From a checkpoint of a small transformer trained on Wikipedia.
Architecture: LayerNorm before each block, learned positions, tied embeddings, capped logits.
MLP neurons of a small language model. Each row is named by its layer, matrix (up: input weights; down: output weights) and neuron, and shows model dimensions 96-191. Each number is 128 + 32 x the weight over its row's rms, rounded and kept within 0 to 255. Numbers have three digits each.
After each neuron's rows, "fires on" lists the tokens most often at its 100 highest values on Wikipedia text that the model never trained on.

L2.up173:108111123127117150118111080103141047112130104116108123159133118082141113097099132152162118122125108088132058109125092110000199114138149152065106131130145107093175162048172122240131185160125074057099109148116090131136098157138036149139163130134127072108159126107042110083148097164112169122
L2.down173:166172128072141048080171107160130104122151102113099131099191120141133171115148120147138165193125168065107127118125114158120081138087136090143162093094098148088160111120085109102123101186126172099132102125116068147163150167122115094147133117096167110109202110100191081074112086141085102140
fires on: " /", "\n"

L11.up933:123122192102148111118137114137153086149169091118157127078125146099174123154168189110125116163147146157145099112120110099145172201084141097080117120144117197137124108140132190163146153151094156066082104108055106144147115167166142109119141078089118094111146124094083157162175154131082178091
L11.down933:088057173110082117128118120166159105126098140112132129160148152096176147093147142112180107095091157149106164218149136059109188124097146122176133134163174125166085118143185101136138109074116137183080148096147110083156112135146163174069132154103127047185101108118109100151133110129181124127
fires on: " |", " ", ";", "\n", " (", ":"

L4.up270:187157091191139151119130104107100114112192149156152155162220130115071139203175172149130147145142109068168103117125130174098182099183154153038135162117101115094113137129139080100138182112112098133103146152094134140047124124060148143162079074135120148097128155106137089182121205109112118149
L4.down270:194152083072133165089073180150166149205164103079110145102109124156151137136136160198132119134091090136170129089141124056085118085071126124155130151099134157171152117132094092062076132083117168140099153173123162140126120144096123128149095141085125123116178135120149120092135188077155137106
fires on: "2", "7", "4", " October", " August", " July"

L11.up99:155081117132144133075158094114138128117133136173185160094128144108076060179171088128129161123135080145132081140147068160176107154161152142080122095144062122137122152151079111147173146140148145084095164143063189134136138108165201101140185136095116172120167072117143214182168119151096173150
L11.down99:049092092137113181085120122086133128124104127125152156117138139151076080173099022160152155115085163110071126143119161123074115084118128085092106124152136092139105117128128109159132176161163159178132135117104078154103094075114100115143154174095228173159097164115152168159134156117084077142
fires on: " ", "2", "1"

L9.up474:151110176088141123141095051125153100121092150141105105117127138155142099177137114135146121107136121072138093134115117101061121151148081143130101134141131138113143098128130115051165133127114101092191126085178131139131155162154152058164171150153168103180137123134099168081113132108132108118
L9.down474:188162106105167162111102131099118171119172145138183126185149097138147123146119142161139095123146091127106111123154102118126211129133150126098130109122132122166111101112136127103179105109136121165138093141117075155098098101081116071150080141074117134116115155087193156138156122163100176165
fires on: ":", "s", " of", "=", ")", ";"

L7.up641:211115121115178130149121128148129122144094100135107113078119153100128103122143127125103117139197142123162148142153159186117176144129183128055174122102138113114157085129168155093100191129134081108112196081104180093193107128052154104150111159106175152119105122136136137172146089125068186121
L7.down641:114119118093209110172127114163107109102092115171086141088135147110150092156128138151101174206096146078160110157130095109108155099066109108119157131143138129124179202064074119077110118161163139153091108130188095181156124126142089133115133144130084161159184116118174134100142150146086089129
fires on: "0", " |", "2", "3", "1", "6"

L10.up93:085102154123139123157080100156101067164089125114120114106116134127076052144116125184171103179188147134093089156132068169100088120111050099118118134139096098215120070196084150157121132172164123080195107129093077101120190112113132103174075117085119158156167115061116134090160157074157118208
L10.down93:121161130142143086157123110160098137154085186080102071144132108075156065208112108138108146125125160170082158115118120088180146142153169096170116173158113098093089138118148121160041149112152093132170147104126180129119166138116116099093104102173166135083113102100133141093110092173123163109
fires on: ".", ")."

L11.up1017:128126139140161189160123118137131086125145127052132158102128137189079096178099092132161111172124073136157080096163123170103069156091115161123173094121162104099122063168141133159123121129141135141185146136107130205057107119084120096153129167097184131123056051098154130174160123114115150117
L11.down1017:127126167160121102135165148086081149149151134156048185111040156137123111091155117145137106137176149165151178096138139094099119143128149117112132054168161103125168126174152096118144120093135173130118090142136171142091139113148124075129139146159191144156141090068122163127099124154122115060
fires on: " ", " de", "ut", "'"

L7.up135:165139133141142120175144095152128112121105112097164159148118143174155106149143138141130101171128120147106077121130137125131142139140190106107003156112144147130082174177141074097155173163066165112130125102112124168187170132070101093126114069142156141141099101112095118121128075156087139125
L7.down135:062151131088175179164100103093128130177089170144136128208185127113127111195154158134157104168138135119146163112087119120144139158130096123087107117122082168142082192152173100108136138203101069097074123115102107133164156115217118137149127095095135170116112112162148120086085056084061167129
fires on: " |", "---|---|---|---|", ";", " L", "oc", "V"

L4.up657:158075156094128122106126035178055126114129174214198132189153119123112069085147131140136127113104119103136131117123073104169145121157149145089111106142152097102154127115121084159126153104157147123142130146113179153129227097167104101100141152144135127108156092073168130135094134131120129188
L4.down657:182210107120219152160178172110084151135122081086146154141126175090109167159126156125171163156117117124121125133130221090075135123165123142148143106126099072095083175102130113111126091187115086159095144179173115140184111123112069140136099094147128177097107112133152120180143123114199095120
fires on: "|"

L11.up492:076084140120114138119133030143122103169137128120146133176144123164159136196110166135102070145164104168162151095176131112100140148158114064127144033078128113109150117149113084154137112131183153134127161051162190097132123127118062055157151112175181180155189129121108162097179170118137120120
L11.down492:208099163126107128148119174127124126143192103106127128142122101170127141103130095103133138135036139132204162165148115143170126123206138160130134094135155116099105114115159178120112105104205075059133150155119126133168140146118116113080084074132131133145110080157133127161129116177109094088
fires on: "d", "t", "f", "n", "ed", "k"

L11.up593:075138097147140074153158102156105154103163068132099125097154110194137106103180127181094121086145136065137122064138088156178102122165128123122108152144109083132154106135151094128145144128072119106131126173147141081157093127107115116142116110097016200082124147113135213119111144111138170155
L11.down593:149162131164096137129114104109101130110124113141055140169153150135129167076101063135158115156120132222195061133167155135181124108085149112090117157117129090076076144104142117140080106124141173127158149186176154148117106157206159140065123120174143078105140130087081150121107091160046102139
fires on: ".", " States", "th"

L9.up882:122083195163138171140160139126181105132219108122174154179163166191119113120129136114149084127143116114140110144124159138085085158149103164112130151160180151094166127138138136125203144142135132104128164137094110097050151100101098125170153120123113107132081130078113177125102144135139163142
L9.down882:121126127094164103151134164210128167138116116165110101124139121100173159146123086160157108114130183184111077120104136190113071147125143140171152129092106115098127164131143125128156078133143149156075111135164074111196113147112050158120135170144126108129165118116046113168138109130109143180
fires on: ",", " and", " of", " to"

L9.up755:123150137136113104155152067192077131101110078151122106103155142153124117132155143190114069132173080140067089092113069115150140114144101157110150131119100175073129147145104103099126114089146099139097126115155138040125128132159113073171140128068112203104056140081085160130193139118132165105
L9.down755:109115123147138099100126118152129177133139105135088192125082156136124088061200108130135074088078138090106133148144192104097112071064136172100150133132067189111121201175117120161083092131111121089060133169170124164074115097146111132113139126150154155133115153094158121090104190149093131094
fires on: "s", "th", "d", "m", "t"

L10.up1015:112123121154137197154131121169161182107110186120188107104184137182152113164135111127132150112119137138146108066129143134123147187119132148093104177142147134113083160126103061201143182105128082073115091124116102112142069100113120155162168133079110125070123152182132161137137158122099190154
L10.down1015:139143122156078032133087097103123202112119106133163145113076133117093127089116136121170109113125159146130160136194147133164065153158162096145169115107203078112106145134113135123134106115140158164110106087096079134115210169098102112159172117136065081140094135128112077114107131169158143059
fires on: ".", "1", "5", "2", "4", "3"

L7.up242:175118147113118137131097088135124090125128206138163136081139103150131061108163102098143178144156125096119083105130077159129135148111146100041087128136195133100144149116129112156163155143165199140173134171051197097175126105129097045139126178117142157158130091156145151133075129139100119126
L7.down242:129138118132117165220124194129153139122135115083135127088113120127183135132038154176102169099119120130145123086174170130111116146137093138188129128096114065103132074149136107068149161129155111115139140111153118183078132175169086141119099121156130132132137166135142102084132168098159110130
fires on: " a", "|", " an", "{", " the"

L9.up600:155102145084094185140127044140132114124080112068081122131167176136150143145145139177118038133151128184123099143138137102114145156112081084121098111134165149154119179146131067129126132169125203104079134120109131085141118077100148111166179076171152123169144131145114097150161106152081155120
L9.down600:083114133167099113136086124123087114116097112125146118167077107119151153080109134149139143142164113147153152105081088150113138164179146110140128159134127165171150164123153125172096103176191151177165138101098135109089168170083175058139164115116187168168165123113107114175141194107078143121
fires on: "n", "l", "m", "ar", "e"

L2.up916:099115131128100128123101132136110097116152134132076014126168125130161098117158116105125142125105102111160126130122083098088162171153120154095131160190089131057112137067132166169167128115134153097125085176095075118132117130104101109137104078131123127132135062082147107154115167110109138116
L2.down916:107151130169098101122113159121092107126102125124110170115141054114160106137098104172080121121085125149149139085105192074110152119115082114107111115170110118086071078145111114133164145108102070135128095139113101101144138118112163089129121162164137102106135127175136080149125122125130171131
fires on: "–", " career", "-", " team", ":", " /"

L9.up742:095148188062122148102128068135075110144152092086113157149152118201117147128122101120171075100124163149098121123141142179143096155099163110133138096169181171128131157180121129140139130211103085089075120036218184104117118097096102134129160131107109182151159154112162121139142130086082137077
L9.down742:108063151153074144089135128138085098116116132123184081089120132075154162196118095148132156164152105113142065151151114129122087091152149117145178152151085166188145108151161171140176099105153132171171103150083136069147068142178190106142166060103131095178117146116112119155131107172143209115
fires on: "d", "st", "w", "der"

L2.up194:113129093101123133125147147197092160151084111134124059146123112152120088119113130097171136171136127164127119045129168140130143207102121127107109124125201120125106100171113145249137114150097120089129187109048116076148200118117139128139108170102117137060154099137139163089163098157105151111
L2.down194:090066173131146080099194144071100101112118092071126129123085108096137092116083093142159130114127077095093131112118193104130124118148050135117106150144141179105115113113124113153118117091168108103120140156067136124113130206117180199211097109092155116103123143101135084172137118125117144164
fires on: "hi", "shi", " Shi", " Yu", " Hi", "ashi"

L10.up457:182123154125126118175125132133149143145101128101163135149144186128124099092122115094110154193135153154166077167103147153138171114153114140083084138107138132181139146140195128169128208199118096141202128094113134111089118118121155171171108130079116079112121158127143183129180148179069153100
L10.down457:128137152134141138142054145136157146099146090107064143113103071144161124106113112058097144127123206165135104115175166128106100170067160097170120148131160133132138173153132102107101205153100127142137124161132153127147121115128085080092139152161110117129096105147121141147104058110124119090
fires on: " ", " |", "1", ","

L11.up759:105108155109126194168130078133160148112111155189152089092144164168166105185152129128152113163129150131133132181094114184138134163145120101088095131178183159142153104173132062172171137223155120098194108134156140112136161106077120101121152095136112036195123122131147128160127130106141179191
L11.down759:134116087142096170165099108146091129103082171084134116142122135106133143161136155091122146122076097130136135149165139169154079135148143140145121165190140078119133134135096073124127140120193144116096117132159118129163136138121097117135129141189122107077134154146165132102111113168081122175
fires on: " ", "-"

L10.up84:096103117138073102109096127144131125156159191122156065143161161154143125100165077139171074040134086143093177162116062092115147152123168144074034152130114126156177167156141138193163194127103101069155133124118111153147139127127111157140112072084104109125174141120106160100141147175118157100
L10.down84:119102210194129078154091166129111113124126172129155127060108087169157168119108128135105150193104160159080134098152146096118124067119099131150114135133251131098083173100151094191136105101173070126108171146118152118185168103101122069126122153142108073154161122155126097112143112114180208124
fires on: " (", "0", " ", " /", "-"

L7.up868:134090160103103098116103082139033136132159100110180095132167116113108090077118064169116054146117132098120050150126161171120131116152137182100105173167136104138135146157093096139121160121102127137139147115130137153135149102105140145185173190063121191140125087112146105138148140131128176197
L7.down868:131130165079115092139091121094151183115213079161146145102089159156142160138156121134138145106077129103108145155079125122149158144123130124146122097144116140123159132091133080100157118163151129185060188183097159106103117164178109114176171162146132090143126138148139115077152130104107173157
fires on: ".", "1", "2"

L9.up411:106132125131132130095238127115160076153042088167134128057193164115133141157136117188212086155132101143126113109140131144142133134078109134093143074128126097137135084122169149147178113129112121097136158098140166197157139098129100093145167083082103117098117130124140211149187096134058127128
L9.down411:076134143141118128149101117139086074191099182127089148126132084145183103119151179105116107151148144160129104129123082109134115187120105073134142140097157088121117089152159101119093119144169117084110130171062162173164151126119168176123123133092113109103082118179227064204158137108153104131
fires on: " ", " the", " a", " his"

L10.up389:090056162127134122129154080141138099122047129089109144100141137146108092094136099160218125182138138086074129080133100159098074110103037060097099095112113136179097085155148160162099160166139140119153100067136152134170151102096148089152101137122144105184139100133152154131149139079153113170
L10.down389:110088093158116085172125069158105128159076148073146097105131095129129098198129158137165110096109162142118123131166091106130179135178122081150137138149132128148126150126204112190091168112198152102146105142180155081059151122097151068123121149180097155148120110095145173183140158152121141117
fires on: " ", ".", " \"", ")."

L7.up548:165097090150120097139124072187149131164150119138124175152128140125162161177153189113154088069201133115134161121156074155158129094140119092121094106077169128141191108141103101092110170162182104100109133164107188110123137147076158118124146070113103146139136112120081147079088148129094142161
L7.down548:163134110080125118068185087139088132075117151178148137128089089121126166093055099172111168173104130139172116179132062169148095130124127170120171108137094121102128165078133192108148108124114144118123105164104129171147120106150142182069118162147139086115127107062129125123127167194100111106
fires on: "th", "st", " of"

L7.up418:130082145113161115201123100156115091112222081094128157140130123131104096079171132157108129160221095124147088113131130166092097112170087138144145096153170126108073027166102127162164139129123126117136165133162144129106132084122132176179123126112089104181156116162120095153111150146114094146
L7.down418:136162091075159092187178132132170106130140099166068158070098175132147141103102168167065120094113136126148087104094118125137155144165100149124132118119130136104130169177090174045133076101093153176078081091133169164168121141153106214118166188144147108205099140151156092156175079119139118120
fires on: ",", ".", " and", " or"

L7.up381:154118160179139158087142128138110072136072115151098119116132145135106093201102160180148115109221138101175169132131095116169170131113132138050107145118129147098124105122181072056151156127122156031091163133146168154095199182132126129111104132146154071131150058162069187140115112150076145157
L7.down381:140146140076188159123119090075113115114110128121130194096123126163143142122130134111070142161085081142123125124147097162157150140101123155139161146127122081139136180126072110126136113110162174161118156146094144136045147119132128148157107116084199197131151144093147174059111174160155145096
fires on: " |", "–"

L11.up539:131076090161135147155135117117107114164118095133152126148152176152102113136119166180133141157115051130157117103152138167099112097157144135069175084150093066062112116155194144104144150147137151093147118101103147119122166122077171144139135149158109133149078087136171139171147177079110165141
L11.down539:174151146097098088139128123086131121108120177080172094102164196108116138094163104157155116157106174170150147103108111103131129149107140105094142092152132118163149121130131113125141151089149148095152144156101080094121143103145113136121155092152130114077145156092169127122121055152112117080
fires on: " ", " of", " de", " the"

L10.up494:084064144138221212145162159129103082144138147121157098135207159178091061125141104090163126128106055098072153113133126153086157133123179141116153154127129116147133114125085138121170164107196135145137196106091090138078178123134106164117132116106133158159090145104086136134162138096092152115
L10.down494:136129120078164063136183110130135227125094135183155138120105084137161155069128096151166108139121175123198092098094144152165106174135174166124146139122126152139156117109110137168130159106066115145100098126092143152087112183118113113127141145111151106087180111128080122119136042175080126129
fires on: ",", " and"

L10.up878:050125086171134128152108127127088176129096153150135141091168177105134107091096118089130055103142108077113147097107121134131122131149105087121173109139138084123182114183088171138132192160105118148105164100151079142064144185095136221108139138097119127134152080078151106088100173116120172138
L10.down878:089107106110175119157104131147092070125120137135200137125142122177113081151101156115100226169121112150153155136097077121133091171169137122208082156134094125116103130097108087143105085160165144114171102165100196103099074080132129085143140123122101098093097152123073175153137127144107110190
fires on: " and", ",", " but", " ", " to", " as"

L4.up911:140135107102112123141141113109162121070205075109128170153144134144085139081152112126160118100099098109173048137156137127052134200155146177112135132155112105143141152084188146141102129164082104131141099168095086122157109180127093135164160099119093178104166078084102131122137123216072136151
L4.down911:179118135118137110116167171168104095137088130073100116065124095156081145142130105105124135244116127154110187110132121131170151136111070139182117109144145128126095061179115128084146132125134078169134114128163089093131070101066161101124063097170074132074132104153153183152165160067118101092
fires on: " /", " role", " career", " village"

L10.up924:146156184133056110160186101130135070133070178131150099103143108098066112148149164150136102112242117083109145136121110102119182128121115115073118112109117169077150120175138142106151159160169126064123137129091112137200142154110083150159142138136136132091157130160088203135178120078093115128
L10.down924:136053112157099079097117112098153131167120135112139156141123183102153169176090156159150118094158112085121196126128147140148166141110118137151145086158137135081124154122133120038112139139095072193137165112150104143145156117125055131124173152172143153167143148122135182090206112139181115084
fires on: " |", "%", ")", "0", "4", " were"

L4.up886:207161158098128150152132065122146085119141109105138126160090145171106128100087101141150123129100055067149094161140076103099165126111150144128060106097187123127123162156147104167197130176075105109098112073048091073145139191122064172116184125117111105134167112158108136093159116070116107155
L4.down886:182170125097182060104160143119137088157167052146111096107152157076097166158159163136159100150142104058109110108142108166142138175099137125128181126133098085186170093135127191060120103125104207170143127119120062152119139191102141108132099148150140091102151110089156128100089101120125092124
fires on: " /", " |", " ISBN", "^{‡}"

L10.up451:092152216125134121122135108124055070127055111169177131145140080105120091102128156152143136071127176112126103107112109140111176161108148151034159108138115092074178134129172149120131174104149191077133148167161134167125209133128129134140130080126143127121153113102075132166185166085102178174
L10.down451:168176182113111058092146110097131073148204110177136099103121107104154132100135116123121131077143129097135121180151173072150118095125090152159105202123114124138105104122138087094168076137136119130180107102105073153093095184156174116103140146125201096136106220105123161128104073088179105115
fires on: "\n", "1", "2", "0", "|", "3"

L9.up918:142116094119107176161193107111101103198166098160135147089132131109106140138108118152116095172129105109192104122130145164101109153114106122124099106173121154082123140165144062114089154122165131138147143127149113151127107104058146118147115118126080161060159152123153130149067115062120164148
L9.down918:132128161098116092132112142116073097112132132119046115120170114107177147146125158098125077131123162161130155112105108105141100125125172091131136173139152149115168137144104080136097109143152084129123166097082093106096142017100112089118097095048143109083135106100207079147104201122107115107
fires on: " ", " as", " an", " by", " a", "er"

L9.up880:129158172153071106163165094131120116156115078069119152109138126127106117172101088136134171149155121119148100163160155125117145137147148079116128098147147111099119197126130089144161190165103086150105156112120121184160188179073136155174153118139137154166042124143107185115151140127104170112
L9.down880:144159114169122082146111124099106127184143141111091125075136130152137154159102088131067053134185138137130135145132141128107140142112121106146130161134147126152120146168159161093097165162095135067153116101157139179095122057171137102135176143140148114146135110109140138074137135124093142100
fires on: " |", " ", ")", "–", ";"

L7.up500:130127141127116110123149139132143124082114051193107103117113157089083090134118128155131096074128138090143169078140099125136141179180123131095121089088163081170144163133115152152182183103062157146152166155138132107097131139102161112136141135138098155168155141071125114123138177109162128183
L7.down500:132072158132216102088089100072135111154194137135167131141110145167147154120111128105100136112109163169157132072146114118114092115142097138116124159170135100143126077062133128141163099150136139176141161169091213088067130197132129127136118096111164092103103137115173092135166109094136121147
fires on: ",", "–", " ", " She", "J", "°"

L7.up292:159085155165146181177150153164122094128102127127116092136159155102082117170100131188146094069175134032142099097135132160138133115148078138119116145161143121048083069093125075168160200096127138031109150115177135155128145150175100171131130113160136090140113108125127199183179135125103141169
L7.down292:131135106097157170083139153095193117128129115095113146077119155085079129118138135142079160165099119156145151122170138119110174117131120098120192112112132086149161163114139127143149108102145156165077129187072142068164125142124142151130139136144150196122137105105210111095105138126148130132
fires on: " |", ")", "°", "–", ",", " –"

L11.up27:104097103089175098094198072133052100089164120108162134120100154109100097177128107144132161066144119179091090126138133150086126177145144176119112153125086125107116118126142155137140102133158119063112146116101172107110152112166168117172181141138150172125114102134132167182161134152120198185
L11.down27:122085096167092114135122178079149104130123110184056178186126158117173086125097143107112124146100135140092144160103183115139142119135105115089124072113188163188165125094142111163125152100122127167118121059137057160092129129160139105181178109164141094108115168106158087092115128184111144137
fires on: "1", " Li", "2", " ", "ri"

L10.up150:043145080014121125132135074126137092094079135129117149106120134166142142111113142118170126176151153059147135147116136119076161127184143119086181094110116107192130149133167131120148169180064129141155157078148176123114106104070142136255096162180115127125127156144116113082100173054084145131
L10.down150:063181182155144171054084098160047176094103152144158141145090077148111168070091115142125125094133163134133149124100140112099166201098143120142186134091172127187166152168145100123139082105093146097167037164140109155178103067136084146149121132110104164154076183105138100083074150117134100162
fires on: "8", "7", "3", "4", "9", "6"

L9.up962:154104116080121137117189100086125164072145120120147122128140142133151134186146101160136044185143083126132048192136125130157123241205110143120106030152120165186117150136096132136138148152088113135145084061124119143176148167137110130130158084129122109174183082154108146081102095142125177135
L9.down962:143175090142141122095141108124070090124194119108142123164117129129125118159085182160121142108105126158134085100103084142101177132158165106167096126122122168166083113139175147087126089119154174142107099093136115088088080129183155118106162150153133159168133186143116149140080182080105133161
fires on: " and", "n", "m", "'", "th", "w"

L2.up690:157152105124141133114165157165131160156107156124113088128111133153138130132075114092132093149141107138121135093131173133166135189106140109127098094113224139127102123192158135203129107113134060074101109095110125101135159135087141100115131147113200171101115114126107135072226092147142150123
L2.down690:092083197131146089124168138087055065068173080074116201127101158130166126105108070140187123108121160074125131120161137131119070082150122122131115146150089164155125113113135144117162094085152126128109111119101117116082106138121133197192145089114156140124146152093146120159171137153152127099
fires on: "zu", "shi", " Yu", " Shi", "yu", "tsu"

L11.up45:106164150152088117122110109124095099149125114120120097140141134122138123130143183107131146086142190154133085187119135066166171110123132088053128136078127166081126099124179136102130169133132157109144133124127139146171189125158157159124173138168149115119156164155053153177217116143136143096
L11.down45:114155139142133073122107189093183117158143133144132119151158154169135119119152109141143129105097131111074150111082141108122208141113159169152129134189104108157166144101137103187145129107093079143117147103107095144133098170131150082101154183154119093117106185142172047109084134037131062119
fires on: "\n", " |", "|"

L10.up201:083136131106088148135101096126086145153162116137130046090138162147168137158100127188147079163166081093140117115127058132131095150175088108087124133156138109095141147154114054181166135176115151080092192150142104121068123091134139142129215117128072101104129135081130179148128120167158182096
L10.down201:134156160199099132126167157102149122143087094189114142160118157122179144123146159161063091126089121160208138139207135094108126133167104145129070153140136137062098153096118135148118137110124160092102117094073103116130134131161160124097118044162116110170092139121078154108139091177118205093
fires on: " the", "."

L11.up270:102107134145200160203145115171104141131150137183136105140168180153148059156122070172087143148153146162144120154148155118126088148133107103131106100124156107116156124171175117124144157112149096110175172077122128140186130120134069124116124115108052134173099119070096094112111120105102110128
L11.down270:157116124129157128211109113134136162143163129135143192144118133144131115141108131096104138090129189161080116138100124117148124148100105152249130076113147170124158156120182138118093149126123130171149142142083107119135084117141059147116142162075127141122147113136093146143140090129113110136
fires on: " is", " are", " and", " more", ",", " be"

L11.up1019:107096119162152100175182139175150092126120071128178117084146173174129129116150175140074101092158203143150105082115127200115090131112098094105124149149094177113149135145143089110172181146117083165137114156083160100084125130095159070143079179114118154107125130057134116134112146086141149185
L11.down1019:131077133107084114202166135142183092096162096113149124146139163178164114136124159106140154127128123124136136140108110138084181120140120149105070056067101139111120108148168097071120097138155179131139112139136108125100155129100160096105103074116159074130116152139086156164147094061149096104
fires on: "°", "ed", "″", "us", "′", " "

L10.up356:124116136142129179131155025163112160087071079119138048051131158112163096157155124175105095157153091182110077120112154134125166166140102180095184126156191095151194138117111102212125169103149116124130121168138139092108127089142125138211130169132092185108092106129141153111129191067126124189
L10.down356:157149174144090132104087136124088068139147222152097151156081117110173140081066121130141070104173129112188112171144091110128066141148190059156150106159104168150091192112119099153128152090087127109158131155098114114169113165147093125126142111132143096168074100176109107127109067163104134113
fires on: "1", "2", " ", "|"

L7.up762:181111130119083141138111070137104154147113132116091089077199166128141149137108141159098042105120128165152142112132157122109086153149100099138148097122070111182145174194136098118118130168152112099131134102209188086127116132076111085170193087055107195199138138118117104130145112129100187131
L7.down762:155166102144136110061121182139010120161169122091177104105101142126181184098112117172149106087158201158159063089154180138119112112095150149156125116178125168142137114186169093132078079145121084173125069146156127087143096163083116090126179111188157157145104165108095077216137099073115105138
fires on: "n", "r", "d", "st", "m", "l"

L10.up40:122050151145112148140106118154089114155110083182118183113133074107136136161164137136133110099190099079123139099112093158162147158133114146118057148147092175106153130228133069111132134133154155136126129169187138050106116121089040124160152073156077171130105176124108102108148130154092156155
L10.down40:165185083152086118172160135142095092087113117118081172114189179119093147109142151067096100106166110115050082116160135135164132110127170177130113163086129147045131140095177152154115184146170179165143123195065068170083122144133119160108113128154114137120155082146208164139123136162101093095
fires on: ",", ".", "s", " (", "ur"

L10.up224:149142108130129197157145162111175115152105075150146116101114138134131061209113136079117124189134121154116094145139125176140128147167121114102116113128141082163067136118101138161106162177142077166163127141108089104106129106134175020105085179110083112127115143120142153115078121071142145172
L10.down224:099147134128082159187142071109131149124091069140131101115108106154129110188138106099125085128052141210099123138128058096088144125152102107117170158140114128145126105090107102146098134098220142071152160105148124092058102173109080136166091139123126182129128109168155121130114143138139189198
fires on: "-", " ", "hromosome"

L9.up700:159142129123124198141159081155124107119141111122119103097158145117121157163174152120113141098148163106149102112138134158111157150163124130052128157071134079126076090136130102168138183145138137130108140138176126144117109123075189128170123172146150179106134192147124123192138102105092086173
L9.down700:127199062093136112092067096077105191123138123132083164189152066121173126104109069138127130146141122087125108122218119172102089136073183159107163113117128179169103146135063143111109144099109099149114109136127143126165129126145059083148191131120092167175110124146136132054111163133069123122
fires on: "2", "1", "3", "7", "5", "0"

L11.up67:099159158085123168141137118150079119123077082109142150131085153177145123161148166192147145097183165149099115094118082153026143099126112115130119126124168062202197126173132071200132117196129133132092171094122144132152162168118142103146136141136138127167120140127085197154120128106130104123
L11.down67:131181133124129105101146180105105128088142116170086134156154131168136209106078149084120150104126137122166072099109145169145093106167137106140146153120119139149135053152101126111130173146164056185176124105043143084151077093134146148139155113155144100178147137194117139128136178090120128151
fires on: " H", " L", "l", " N", "h", " M"

L2.up296:207023170103141134140081073109147141107136141192114047150141128176138156128173171164112098079114114133111138138129136117078138148127128125139120124214082137097144042085146089119125164075172084159171136122155134164129133134117152080215139134117171120161128152100131200118102114142138107144
L2.down296:068143151109083097086150138103106161144137073113124110106155098119119115104109118154157120083128134098127137109131116168120149135134110107097114131063107170081146151103153185107154149141166183120156098107078083176129126128134148055091138111193100144057129120168101154155142177119122152146
fires on: ":", " species", " family", " Species", ";"

L9.up861:121087119042078139102146106192071091132140172135169146111144105160160132164170142113086151094183153147091105114105094141096121172164127077127148136149104074184153135153093075181129133161106160097117117128178164121160138113146189089144101092147108161140158123145110158062112110164151173080
L9.down861:127180129197073151167127180118129108135118117157136150149131091143142126088134114070091174113094129123192143121134156112147187164174148110126125140154114135086138144083164099131081157151167089087107090111146185142195125153075135059173111144164142125136180162137133098098088139130108132118
fires on: "d", "l", "b"

L2.up26:167105076103133151099112080174145098119173126117126162209123118156087128112097175127145083134098083073140053062128082105057183126136116160111123113123174129080139172105091112224146146160133108071108100148107096067132117229145064142127133133134142115102117084125088105106217114173128147220
L2.down26:189171155082142126086171105116116092108146063146149103102175125100109168123193130146150112195153166074111115085149096150148114162095149108128143096113117120121197107173123124089157117124108210132127095100130080132140146155161105068146138094151110126088165075142156116110091111149147073156
fires on: " /"